Part of a small language model's weights.
Size: width 512, 90.4M parameters.
Training: a variant of Muon for these matrices, 4685 steps.
MLP neurons of a small language model. Each row is named by its layer, matrix (gate and up: input weights) and neuron, and shows model dimensions 32-159. Each number is 500 + 50 x the weight over its row's rms, rounded and kept within 0 to 999. Numbers have three digits each. A neuron's up and down rows have the sign that makes its largest values positive.
A block is one neuron, or neurons of one layer that tend to fire together. Before each block is what it responds to, as a language model described it from the Wikipedia text at the highest values.

Responds to: Coordinating conjunction after first conjunct
L5.gate152:515559565497417481602490454542564509527597516576454538407453443499526457501607555522431474454383510451487420532500573446459383579467573483462541511447501498465514448526547478421452427468444609540576475623484493429494532405588414588458445434496498550576494480483453481481492556436490587465552513514453388450515459550541513483452500542458490486514509447493545506580463422472472527477451
L5.up152:398514519513449501490456558512574574473515510480506477477477518487452506454511458471490521509457528546437529610524440531355440578458515468485592537505568499469507476527555393594533443545430448499565526563502502455567545416557466477528539509493529510530485440494547362457488577499522491437498551536515446454550474515530466567548493461427544478489487563496462439519486652470529508394490
L5.gate248:537504513446468482533526539379436446528569592454494529551459473487527493503527518462552517525432466490506473460551532469485450344504540489431501601452484515489420560443499478487486603507521562510484477577458586424525502478463447481589548448454447500477550447452448535540453472381501501473452474507542436537459414502591471469546575505541526479563517520449470538367472540561460470470519
L5.up248:532640473560483578507458508522533442504528589497452535491510490523406420473494481558513482457494524534461435529417558467548417427570467551492523549474582543465568484412525471493506460516459415466546547550589482495573545595512429514420513550578529496536531546513436496452530495543530476557409579542544436459575456452465450430505450543501562560529365396431429495581535491466514531497400
L5.gate256:505533494470480442446483503559376614509560488450536428444546493544467413397555534456564587514517458477520497481500486556490550440510541537487483450469468527445524524508416492464507368474485544467553475574455568483555538464441513463584519448512541499467552497569526466491495547502518532539470493505558470441477512583457529485409505588373482427374556492571518420499528475457529503480469
L5.up256:456530408530507498504528537544264636437553486520543490576489501500477499556496498556543486510571582492519582397476446501470415350414555481474529399504466526491549466525527481534500521499417521386518532552527500470509482443567471504466507510505461449469510416496445494479570404354518533492484504433553528389471489565512581533464478583487475492541487568481473478452525478461500474505487
L5.gate319:564516579508462494523450563433482511467408549616562527655443527484470463540556520518453564460503548492493518476471441582491430451515475499473505571510510527529463514493504448493515372536404495552440458510431565486499544559484514522601563478499509503564443511429541521521576441475520462512561429437584495530554580511471659410515486476446488476473442424497515522457501539492514482643520
L5.up319:545638461432469453468475583531466492479487479487585499444416466546483447454632510466542442460513559486422445537460481492498561502602466522555505610414494535412424435462455412545475551483559516528514513527374407510505489544478509469473525530520576573467508542510479408585414488595505561560435472621506559482575448525589513494525578505454505465444517529542533479534445552501490555583542
L5.gate330:533462527528492500517510570437600456478480488504519477526416488476497510572541433524492452529471523478524446627514457446507509494624528462405520538401560512494517491540443362460506504552452501468427521523533483495518495579587396539505500459520460563452540435463498506586461525509435460489455528535519388467533481507457558513395517565407431490440537524538428557534635544467476571522514
L5.up330:544554533416491532509552568541524421414530555477497508549491469548537435524560491522534515572570489499560474556470430482506497471500581546416467587512527587529473602496536501541520477466444501429414581535589561543509525515508491498576493409542506572501456562474463446511468476509492527507524522501479481468563388505555532516423516520450395575439560542539421453587568479574506487499529
L5.gate383:577448535520465521524370458525478505578562487466496417531344557554495488510472562518528437639470448504521438550485527464442469483528413501493526561524598587443383537535496546506542469535520519458553395513572548581495595491531521513398540408503524426469532511482523404522528463600481592449515466539538511509526461523460502444503572473475466505462527471487523492497471512475508478538460
L5.up383:509527475456546607417478556542529527514485482536509455455452384481504552529497461572468544529523513427476481496467548528538428491507516534503472498547542497441493479422454476616420469433483535416488374574499488465484553475556472509483489557514602525526436468536561459476511484497585574579491520505505579529582430538523503520521509527470519585416593509504481509534487491492477575520443
L5.gate1184:519545585566492518533565508505509413605461491452571442607519510547486535461416474448452546480568502439461501484527442509455489538519481458519495534540419510450425499509484476578455535529445392566501488447532500469614479508467527506482575503440469453641538450529449477549487464525511542454510457481537507469412532415444547511435578514562536437537592476485492498386496580586510525462413
L5.up1184:543519542471516505462574505503536488564436512468522463522577427523477499643555467450393558515520479463463434571526509526516593511495536458495392460455459488562487515513467535514477463522442489472525534642510450517498480466419495476443578473512504491469566479519419458482585514470532416455490514566474583500445489541581469498441505502572565465434458525549565513509545501540551458418581
L5.gate1417:415519554356411539551495557400514512552532519507505403497507495461526474443491449537412476519574465504452538411483454549611428396545481526532518580512435487512419479534527470497547456497491546401499501509552512513540477496531446496517478436467558455590421538493509527500523591506511491565567529490523440469651521475457522467513509519467544499466604409609521442501431500550460462467495
L5.up1417:535445481503483451548450470474554439487529485544535496523482512487533503601471516485494522540548418545481500403541459500470512336584598470482443531550496564433486570451558484480556479530548527433479514509438480491490426509458498491534547511437478577593495467546437562538384461467535475470454472402481440462488512541521620515460558503465495500465545481484547475507588483523399586564563

Responds to: Last table cell separator
L5.gate313:510554491475501523523549482511499467483435563511437457545490454528534446454534483578533385605540520541488475459599476538576544462480499571442465436489601478423483477584554604556572528507481550501412409497507491523477528457452562467524461486581535399464609556526419544546518548473522490470553484496595544504548465421546574452530480462570547470432527531534524407603597416430409435422492
L5.up313:469480435474447562540552438441456502534505503432385572517454506496630522476406498413617519528520420488503430462523487471558546516508604502475435375516437464541484504509507421508534459558470570459421532514497552407549512469598580485456527448544482495450517458564459473551489409494579533476563479499543546455481540467536572465506453456492548508477439434467451418475522514498538531390534
L5.gate634:495500510470513429477534409474431523516375584480455610554600591459460467594462419437493585504535598441503517567499566466547444528477527471432520533456494521493535491531537544588562526406565429516480550489430538585645545453467477519537558579497573466446489519488438496549458483414480498520478556592472555482523442437422488486447520420509511487520503523525476467484441555517486528462501
L5.up634:529507417558553559452469554463500481435473545490453511549594580524428564439481467519537516519573455478456431517523468489523540492493478422520478443461497449532441543528531479480514481512495533474416433497519476541499465496432520404516641437566496436441442440516456457412542427387511529571557509472513491465557546394562563406445541448550445521404455565507480515455514505475461589485502
L5.gate668:498472446519472557506487495492518469479502476501471532504555450525487482511469438514513464565523473555537465476481530513518628533525464529445515318482461527443439516553525518560522531487476478469439479550525439567542550580589530536540491460461475570540497523517437514438509464417475431384462525522470556500480520418521549514488559499579528442414499443496452416505519516553458546536486
L5.up668:568487342454539506505460490513513553525487587496420564525513485521551485521476503638509451541539482500607454556513498511568578493521500507463508339457445494530495483477569462523563553470488508449480492478448407578507572567522500383485506436461517481427505523507453534418528519445532482542477535524535542511470455391545508548369508529487487523399482418559424436534539517464465527516508
L5.gate802:488536479462493632449457519539494449488507525461414465620549521488534530498455481606484506488528508603538480511497500547457490556501532513562480429472497480442574513583539474467452461479517523480480512500574533555583495607453560540491483514474483544499484515531429534536483567472494572445451530495539575495433457410574575499528550482512486466393483438538539505528473517555481387597414
L5.up802:484513509469497521514434472507468476458450531435550394536530453484504510530479369525585495461451536630505531508446471528499610506364528536560513489579416525502573504483511448598440464484514483477542452463508515525548494452499541473551513419477474534467558510554557488542438521487466533462545513637461524463590487317636506503390491468424539484501636355576577608519541539512509494562531
L5.gate912:603452457486531552520410479470449588504468519513464499463508540534594525460427577556451517472473542465564512573457476534517511570505475609447534424420588502537425482527514536451536493585489560458486412478444459565525484525557518453550470507537552538596532539497481484563489466436550461472490541476485506535510468401579513530421503476596453485418508470502469543450545343483482474547507
L5.up912:514502494537542533536615561561487561540493572425499505546545520494556557475454453523585489456496524494597506560450384568504458545535471500525484489411489544534574570474488529520560604384462490497533517502462478516493528509482518492500453419488457460519583456485542561531475607479524484484552603526403563480450469514472536424499516529559544473463489439488545472560527522462445558592486
L5.gate1137:478445487374516497504498420535459498451567530413514578508490531524589468480435513510499552490560527534512504418440389479535484536529486452508542639530506501493509470556515478575457442654469579494504476545551516525504485463489478386464469454514510541490516570509425420521492535437495523530486540521546486451463549433501452516433535566542560540539500538468408398548495500479583614494447
L5.up1137:475482523408510494507524463557495526541523433482492499459540564538534501519465501556450574456480545525403513458560395434480482484543525446529499484517516579453442468531498460542398501562524543567510469524525520481495479516467495442445486459531379488545520538479454455483502434460463476511483555512507472432398486440449485535467503530555579598474505507496408435567482480502485607482438
L5.gate1253:404540409546445424454482520474563667520506498462489487473626603465594576472470585498547564524501538439482424529512505476586515598462396478418511504549394481436564536522442520498521468566562439458460511485529496519450519433556572461535449467532420474511402563522436483518455592591620522414470463558472591536513514516510508595490511473562561497580582460552453485458538484484466516552484
L5.up1253:437478453496495531601531400532593590552518440554487471548486478509524486530513495565511567552553549459526437543479490488554615529546550549497480442557472488486435524510497525519520516421581486409469547475527359454458496485543551501487541457524513503582446540474450564481545552612623523440494506468489460456531449544505616511446494514517470504546538434525537539490510530495465521513487
L5.gate1254:511480516450474510544507459454547477507558530547402533511514630458564562499403514530525489484404591524560556544589554587546545565512409533489540435511605509543537468521483450474489445559455442532477480509413520563525558497542514445477606444457519429582585564509462524567511515436559542513523570534492556495487497449463524499440522552452590512518592387570461534423451430460454494542436
L5.up1254:516491379516457595571497508563512542452466488496502533540496495488494508477434535557575488480530490531491443522453461464580532538509467502518529362493451464450522461536542532556482480589450522567369454533528565446508444572578578535456544448492525484464432497524447534466474449480484459443461508556504519479424541410581624532452499545548504486420475429454483530562571474541468529551451

Responds to: Mid-row table cell separators
L7.gate1056:430484547536417548458543455476497590565477490500437544550441646525485516529419634532543489469496505546596475495480503446479539520465548601463537547562539579450489501475546535526490465605551506476540406453508506469478577487540468450536486532542516511574481525529406451566527449467550529525535498486471626475475505509543490475471534445512583528359419455538524435561520439517479489496559
L7.up1056:418532548555382489479561486473520544524540442431374494523483527451488542570512489569504533490466516503499495487490538512501588526405496527545617439459515530454467466510485531545496516580523552524478460551545533507453475512498524485515574443496560616584495519593466461475528525502511464535494515557437629496464570452581518536504562488547648472367530535568574532509468429406450486529488

Responds to: Coordinating conjunction in compounds
L7.gate1571:557498607554510456494501439545451556488438501544578475466516540495525484581467509446392450531471554506531507405485549470554462497494605536479486456505565433547540573441503488532582539602469514429463492595470546478461457538490546435403478567446551512527512551495454422515550455522441504510466568524488572453619555514537492503455444499440552457483457470486481508459609501590565385489482
L7.up1571:486497503498514505402487521553537588611531542614543507521537591545559472540471438476518488529503534462446412427444564426523458464486440504459524456517498477460385471575544481381537548461496490542601523594557504546543602545507550426441460483476479461552487595507497462536470463461580508465580485526448445509551567531523494453554458571383522463418439463551555464520514584495465475574464

Responds to: Coordinators inside compound labels
L4.gate107:556515490430480448527529505600419461472554554456520517556524446475557530503546481541534446476495507466476557495416498449488483504483482437450535441606547425568512481423532388553515560459549454505529523452474566447510507498459412500573445463425528475428449508510476515533468424503466512480555620496578513465488402507560399530447500520465501494464565534543398404468472432571401506441475
L4.up107:468491441506514430458407486469538517507512550516465473513395452502476530566513446562646389513555480494568566537526499500546453527440531441465501506473511506482484464504520474500430510479535546434485564517394496462481452540443456449537461483468484487519607475478513523513464372524598519566412588628450446481532469438539496568453497475432536458554484493471530499491456560545540443503436
L4.gate108:562612531492433526534507516545541475567543500493447558483501494354608509562511581520508479534468476475520506504470385632414569514486563504492545483472587536497451505515539545533535482483503484446478489517474467504530441583525463524457469446531477419493555520493457543539465372479533519517487459517473436475547530442475534570524504477457564467454544461472467523548457559431507628492458
L4.up108:511490551526423470555457560487499570557454512468528607522602461486528481551470477507547492507416504512484436465455529574487523548533554549396523504508454493456538465470535546527514494447460571499501488512427465485533595534506519445520505409443523457578543570501451556390539413544485397495565512508491440506527559522445430559485514523517524562523511512438502532460482456510455526456434
L4.gate667:433496532528448476529523463506554513567547482364515544437413498459590594532471485538511436515552466461513398500580534488569392573533544549443552460458503533546524497624465518490546502450452500554481509456453559596547535485532508494380554381587527489428565555487512487460539496486389474484402610419454438364472562495483506537520508518532458480507459481485537490565618472475469498466506
L4.up667:487523452508530481425537399549521420462550534516559487541398437449540408550441461404548493473543614551459523514450465576498496431586409493511433476411458532522528546495607434468506403471542539484494470477404481474528503461477474405482474584460583506557492446467481555558580490531533412603482585431453467542576413438551499499540546424471595408476552461416540443539531458567553562469476
L4.gate922:569556544556510519512497573488473519531468531539508467483446496577473508480436593586489558436559437534560449486471364466485461406571477487463564535491518497539523520520604496536499520444520515548447478427420473504507481489482495568522567522482515527488507537454508402491520416563573517456425539504467451443466484446517402560469506550482487473402453447477534459517456460473497551480521
L4.up922:478522425517466456489524627443617510526490565550557555503491483605522541593551536602472453436491514477523489415474504578476537431467541461442597464365560432536540487582516437463510460465510475538413447456507529578474562460460562493428490492546587453516441470508495457515515380519460523485427567387531477487558436525515478486439489551534482439488462465475579487599455456497447484592548
L4.gate952:423461517522446482562598508456509536489550501490541499528457552492511450496467460450527504519487565440572477472433541619404444528547431610438551442542487523533494546532503493583520604522436497503457478484481526457457399493557613460499452444547542438440485456444490514437591387473498548452453438527544457501538514499514482473451552481516498537489501469502577470484468447517466546490481
L4.up952:470518491473500459542474541565480563501475412518451484510502442477488478467575620431460484471421573491493463561500499535521517519444471532483495519465512430498509519489507470507375515515531544504470414479453427408536481456608537480550544401575517506503506467474431492432585393546520551481526522500526455443585493498512514480505595525484516544480478506430534568473540530408505489434490
L4.gate1115:459527460490533494478468484467406454486480500495481433463527431544494541502555493394547557482519530493519458425495558532441480478498436419385448575485475509524377560460477437527594480547530508483475501582490498467520533445454484552503412492605458506463449468524481497462548462470581441572467470422402509593499443520509451481515488463472516497503452439581480601466513533589537499484436
L4.up1115:422492503539444371459434439438537528518514560383505527496500505515674518554470511527458401481572538507497574441509478507536437467496576542500535569451517502396497463455531513505511534495568483495423496461402451535552589524529482440474521431491548417517554517396507555475471451605489510555511642457601526535490497600603469522568473443509457562577494414508462454568492514445488439510580
L4.gate1141:500592615471441576581482410433428527513511473484566493521559428482469531539583545442496518534579489542541565423468461523512518436544532451578483587485532545589553511539538573491475541346528491452557489465478570598464485491477487423528471518596439426465477437500471558473497521500449473465534517494494380507514434511518442544455529461488492572507507443518490520490427468569489528550464
L4.up1141:368550493555480456465520580578482473499425607540534405506511484475416477530485533499471488411510456492496498522396535506455489500575463568492440469478427473462471542528403544525394503411464507537477520506500579467520466458488541510473538445473475423420517573405511436541526497398468572486444584547482443441475513495497439436513512438540498397492611497442531483411532521652454479505540
L4.gate1621:474507552533499498463504481524522476498506502575456505469472550485552520419465355552501510608578547540493420510458418558570516531585502536549441492527494529498503524523544468541505578495454568496491492512472462516600478452416434494399537468521471533588492503507478472549453469496550500435490584505458448497543452508533574397504541350431526464510485481504480531524451563477446570433493
L4.up1621:380426538610477546478588516563519556543497517472428551442446535468464494607517502451526462554442481406461437416473441519457511482501548466517570414536562531513476542582561488466526513489556526380523513569381540501521470526451527528518517445578574550566582409502493448541454371643543519469484583513536438527432520631499604534462528468500524480481502510536500553505467582561484451441559